Weights of a small transformer language model.
Training: a variant of Muon for these matrices, 578M tokens, 8814 steps.
MLP neurons of a small language model. Each row is named by its layer, matrix (down: output weights) and neuron, and shows model dimensions 405-500. Each number is 200 + 40 x the weight over its row's rms, rounded and kept within 0 to 999.
A block is one neuron, or neurons of one layer that tend to fire together. After each block is what it responds to, as a language model described it from the Wikipedia text at the highest values.

L4.down289,191,217,267,113,179,157,182,286,172,237,211,236,200,249,154,190,141,184,181,146,140,185,179,256,222,202,185,163,160,222,215,191,268,252,241,145,160,139,213,168,267,168,166,216,266,85,208,230,183,208,229,201,244,245,189,205,223,162,162,206,173,267,231,289,225,164,195,197,117,163,193,226,186,216,244,203,219,270,227,131,113,150,208,182,202,188,224,204,192,204,147,238,216,230,146,197
L4.down465,260,257,217,259,178,165,162,233,176,180,194,213,186,128,259,262,187,202,229,189,173,166,230,207,135,201,187,147,238,228,225,180,242,272,228,217,174,206,206,181,197,247,188,170,124,157,281,190,126,216,214,276,289,258,139,192,199,199,227,249,250,106,178,214,203,254,218,161,237,222,157,155,207,230,155,208,281,222,150,279,234,154,230,205,182,280,176,203,198,257,222,218,181,151,249,160
L4.down509,141,173,270,181,208,223,194,310,168,218,211,227,215,259,161,120,222,219,123,226,176,213,195,250,236,177,177,147,145,225,253,198,150,182,187,203,247,189,204,193,250,226,219,222,197,140,145,126,215,165,189,261,216,160,156,171,203,234,242,214,193,302,202,191,147,183,257,151,140,120,217,190,238,208,187,129,195,260,212,224,187,239,250,198,164,244,183,233,171,195,205,203,249,110,175,221
L4.down1294,170,201,205,195,222,183,212,162,148,236,166,244,167,205,214,242,200,179,211,187,183,227,186,132,198,191,190,158,124,224,200,163,232,250,230,190,235,217,214,186,205,233,187,175,256,187,162,221,131,128,248,284,185,250,188,299,243,106,143,231,168,204,174,196,226,146,192,218,249,281,183,186,213,215,214,242,271,197,203,188,218,229,167,226,145,211,123,173,162,153,251,189,174,218,298,239
Description: Verb pieces for reactions and speech acts after a subject or comma in narrative text, such as argu(ing), refused, answ(ered), says, compliment(ing).

L6.down107,82,200,243,257,132,211,242,213,108,205,217,215,146,187,90,184,199,199,249,219,212,177,166,218,239,234,216,183,208,180,217,219,176,200,215,167,261,208,163,193,228,247,155,162,203,164,252,193,175,191,258,216,223,275,163,227,230,185,210,193,300,221,159,183,211,166,179,158,202,189,187,249,148,158,217,184,194,324,147,222,147,247,188,225,253,221,151,301,244,237,192,213,257,269,181,301
L6.down460,155,220,230,216,205,236,205,192,198,171,130,203,183,199,168,178,198,136,255,248,224,198,222,176,147,205,143,232,207,160,221,206,199,148,193,250,239,131,167,246,187,120,216,259,167,231,260,199,171,223,236,196,185,264,102,269,190,314,170,203,151,192,239,259,183,195,179,147,239,290,261,242,130,192,150,176,186,231,191,108,224,207,269,111,259,189,253,180,287,165,207,198,229,169,236,248
L6.down853,170,196,187,247,174,159,235,181,256,180,243,172,153,226,170,181,236,225,218,256,203,168,299,197,274,212,265,183,193,126,200,182,174,213,142,191,167,217,211,157,186,198,212,163,201,159,229,158,152,200,202,268,238,245,99,216,230,230,162,264,212,174,157,195,214,221,239,224,180,195,220,182,180,164,192,202,178,205,187,168,223,143,145,176,218,174,275,163,197,195,175,220,245,179,126,264
L6.down1209,233,225,232,277,210,182,208,208,234,177,131,210,165,175,222,251,230,171,150,129,264,190,181,170,160,168,116,173,235,231,173,237,222,165,162,250,275,126,207,162,228,238,230,219,211,210,224,152,222,239,176,161,249,218,141,233,213,282,198,269,204,189,215,220,261,200,249,210,212,155,224,216,142,211,120,136,223,163,195,241,252,207,201,244,178,176,192,209,252,234,150,210,213,176,164,205
Description: Fires on bare verb stems whose inflectional ending (-ing, -ed, -ated) follows, often after a comma in participial clauses, e.g. result(ing), elimin(ating), occup(ying).

L6.down199,197,212,239,190,168,233,149,194,186,215,213,185,233,111,207,197,239,221,182,162,145,240,246,221,268,169,207,151,147,204,153,170,206,248,270,180,194,184,245,237,139,234,160,179,254,263,270,163,142,271,170,202,242,235,216,214,172,189,207,163,180,284,252,177,173,182,289,180,164,160,164,211,190,179,228,260,206,220,197,164,259,275,244,134,244,185,126,159,252,264,200,205,207,233,250,202
L6.down799,210,226,245,235,210,212,169,163,130,258,177,199,219,217,244,175,188,178,205,209,157,197,198,186,198,212,216,190,182,169,240,293,261,318,172,187,170,177,199,204,185,258,166,181,151,202,169,196,252,281,205,196,203,230,165,171,191,110,210,182,195,259,121,196,145,178,136,231,123,110,205,189,197,168,197,310,211,190,286,193,151,193,131,270,168,195,219,190,291,290,226,145,224,187,216,168
L6.down889,170,180,246,217,217,196,209,276,184,170,200,163,171,179,106,193,154,152,220,194,129,186,184,200,263,178,201,219,180,208,171,270,245,241,230,198,177,191,175,175,163,172,211,175,274,161,267,182,240,129,256,232,262,190,296,225,227,137,212,235,213,207,252,204,239,281,244,182,159,173,174,205,149,194,186,256,247,187,208,220,246,227,175,196,165,171,263,195,274,212,172,217,189,176,137,252
L6.down1256,205,251,192,276,186,183,158,178,229,240,181,235,282,215,177,206,147,180,253,214,156,187,149,155,190,123,172,208,191,168,193,143,155,160,177,276,241,221,206,220,162,199,182,211,236,213,172,177,185,195,222,244,303,164,190,268,128,176,170,185,221,217,219,210,207,268,189,198,120,150,219,265,119,187,142,246,160,223,146,251,194,222,190,184,215,174,218,224,259,238,212,167,227,188,227,188
Description: Second word-piece right after a short opening piece like H, D or Sh, mostly in proper names: H-ep-ton, H-ij-ikata, Sh-ack-leton.

L3.down1074,169,149,222,118,264,153,155,170,242,247,164,172,206,172,194,196,140,224,228,186,238,202,213,187,222,193,160,141,195,266,209,220,151,163,138,136,134,195,264,151,220,208,182,127,136,227,205,178,169,267,171,188,218,233,196,224,210,232,240,175,184,260,269,181,170,195,200,258,295,229,158,183,212,245,312,237,214,229,254,163,272,197,204,159,221,222,282,241,208,217,205,228,200,160,156,230
Description: Short vowel-heavy pieces inside split-up words, mostly foreign names and places after a capital letter, such as Shu Q-i, S-a-ipan, W-u-han.

L4.down368,209,182,212,220,115,234,187,289,172,200,195,179,128,174,186,136,219,138,189,163,214,213,278,296,238,247,169,158,183,205,194,254,187,168,243,185,240,273,178,174,197,223,222,165,230,234,207,195,275,113,257,212,208,208,156,219,148,197,254,164,225,201,273,150,162,156,133,179,228,254,139,234,216,263,145,215,224,198,198,165,184,185,277,179,123,174,193,230,168,325,191,199,193,209,190,209
L4.down1010,233,193,258,205,200,217,182,160,220,180,157,164,242,166,260,132,276,81,229,272,113,231,256,254,232,208,225,145,213,218,218,174,194,226,152,200,207,223,170,215,184,176,143,144,198,272,217,168,190,207,146,244,249,227,274,276,167,168,114,174,195,193,239,187,152,141,170,313,212,283,213,171,111,172,200,288,217,176,235,164,195,232,236,198,235,250,198,165,193,238,210,281,213,182,189,208
L4.down1209,168,280,247,190,185,159,184,216,193,233,149,193,219,208,230,184,187,144,196,168,185,284,204,184,179,139,124,214,234,177,187,160,207,174,137,184,215,179,218,224,184,164,170,276,209,232,196,184,149,208,172,145,230,194,155,232,205,216,169,164,183,163,269,245,172,142,165,188,165,212,255,196,174,199,210,265,241,228,219,217,206,212,191,200,213,207,200,210,205,221,243,239,245,255,145,293
L4.down1323,210,250,159,220,186,178,150,175,209,188,219,218,232,162,190,181,192,239,172,137,220,276,173,248,213,203,253,224,310,196,252,185,200,216,192,205,173,147,251,235,209,224,269,223,206,260,138,184,248,301,186,189,205,184,211,172,206,176,126,189,199,153,266,232,183,160,248,198,229,206,212,106,220,191,233,124,216,211,93,161,242,162,206,171,234,210,254,245,191,281,219,186,233,265,145,164
Description: Second word piece of a capitalized name or word starting with H or Cl, as in H-u-iberts, H-ow, H-aw-aldar, Cl-ive, especially in lists and tables.

L3.down1420,214,285,137,179,302,153,179,233,260,172,214,237,180,194,228,163,165,209,200,86,164,216,173,163,146,131,244,115,108,239,139,184,250,158,229,160,225,191,229,259,138,157,222,248,206,279,173,230,179,205,197,263,196,231,182,217,195,157,205,151,146,190,139,203,171,226,195,251,178,190,205,169,199,218,171,230,262,136,179,150,235,180,162,178,200,179,194,213,218,207,232,174,162,277,283,230
Description: Word-piece tokens inside foreign or unusual proper names, e.g. Li Jiawe-i, Crow-ther, Barra-ult, plus " (" after climate-table numbers like 6.6 (43.9).

L6.down104,179,132,247,201,198,118,237,180,250,214,142,180,272,188,234,271,151,184,136,283,124,199,257,232,244,207,286,193,262,268,191,227,143,175,108,278,103,202,229,221,187,173,183,205,258,206,170,118,191,208,148,225,307,257,248,167,154,232,166,289,130,219,206,112,244,239,176,190,233,172,223,199,145,221,188,189,172,255,124,198,166,199,236,216,197,190,174,171,210,175,216,166,153,190,133,288
L6.down194,145,183,192,161,222,274,242,207,202,176,203,175,216,161,133,122,271,179,214,205,155,245,164,285,155,156,253,274,160,195,220,258,196,207,234,138,243,236,170,183,196,122,132,209,259,165,150,179,238,208,182,175,191,156,239,316,168,226,231,125,194,195,279,221,226,201,204,185,239,217,236,184,220,242,168,129,221,167,146,207,213,217,190,219,239,229,246,210,208,173,197,162,129,160,163,210
L6.down740,165,248,232,127,158,224,238,226,269,202,139,171,238,218,161,236,162,195,155,218,199,146,191,188,206,186,174,206,235,249,144,213,198,241,215,226,153,229,177,219,184,187,178,120,148,192,201,182,259,249,174,200,212,156,147,210,239,230,205,177,252,206,125,215,228,174,191,198,278,167,200,147,106,211,270,215,250,187,219,241,127,206,136,226,207,169,212,178,182,197,226,188,227,162,167,261
L6.down844,217,125,178,200,200,208,174,195,185,235,224,177,225,209,251,253,251,155,192,201,160,195,143,219,233,221,245,325,193,257,223,209,298,236,231,179,190,229,152,193,155,219,219,246,200,219,254,237,175,151,187,210,293,210,190,178,213,173,208,177,150,191,220,155,172,236,155,255,161,147,182,199,281,188,240,179,186,171,195,209,244,254,205,242,237,250,249,231,175,266,207,255,178,229,163,236
Description: The second word-piece of a word split after a one- or two-letter start, often S or s, e.g. S·pl·inter, s·uff·iciency, S·w·iss, ind·ef·initely.

L4.down674,159,209,221,195,259,226,233,139,203,237,212,159,234,190,246,162,88,222,220,273,252,242,272,218,179,254,218,280,187,168,228,170,223,114,255,167,200,189,221,232,197,225,234,229,166,187,143,157,240,192,136,167,128,130,211,176,194,146,160,155,138,235,256,214,220,235,213,236,119,160,266,187,144,232,224,203,168,216,237,204,158,228,208,180,171,299,166,220,195,222,156,207,234,219,145,250
L4.down925,241,195,231,261,211,195,243,215,226,176,225,198,273,201,232,198,241,220,317,217,156,242,298,275,157,287,203,240,171,206,210,256,168,225,149,212,165,289,171,180,229,148,209,229,187,124,193,183,220,247,221,296,214,174,187,137,246,190,159,232,180,183,202,165,189,222,139,218,220,189,185,231,183,139,227,177,234,225,208,135,264,234,313,202,252,219,146,191,291,189,256,283,193,153,270,216
L4.down1436,214,195,219,227,233,250,192,181,151,240,229,254,205,177,175,154,174,179,172,212,205,182,219,244,240,229,176,167,125,210,157,174,205,205,215,125,266,215,215,213,168,267,211,248,165,184,154,218,235,186,215,218,220,152,216,155,150,156,178,205,228,203,278,220,226,170,184,216,135,134,263,179,171,196,165,200,154,250,190,247,141,268,213,226,278,228,260,177,118,197,186,229,235,238,208,256
L4.down1516,196,223,164,213,186,156,259,182,169,196,231,196,157,179,219,184,170,160,221,201,210,158,198,205,237,179,179,174,162,247,151,191,159,189,134,236,194,203,204,189,218,261,150,205,237,266,207,202,209,149,306,249,198,161,117,263,213,171,147,255,235,245,202,187,239,211,267,203,262,242,163,198,111,197,148,169,209,230,207,165,139,197,190,180,208,136,218,205,163,249,245,147,185,174,224,229
Description: Word-piece tokens right after a capital S or K that begins a proper noun, as in S-amp-ark, S-ieg-fried, K-ent, S-eville.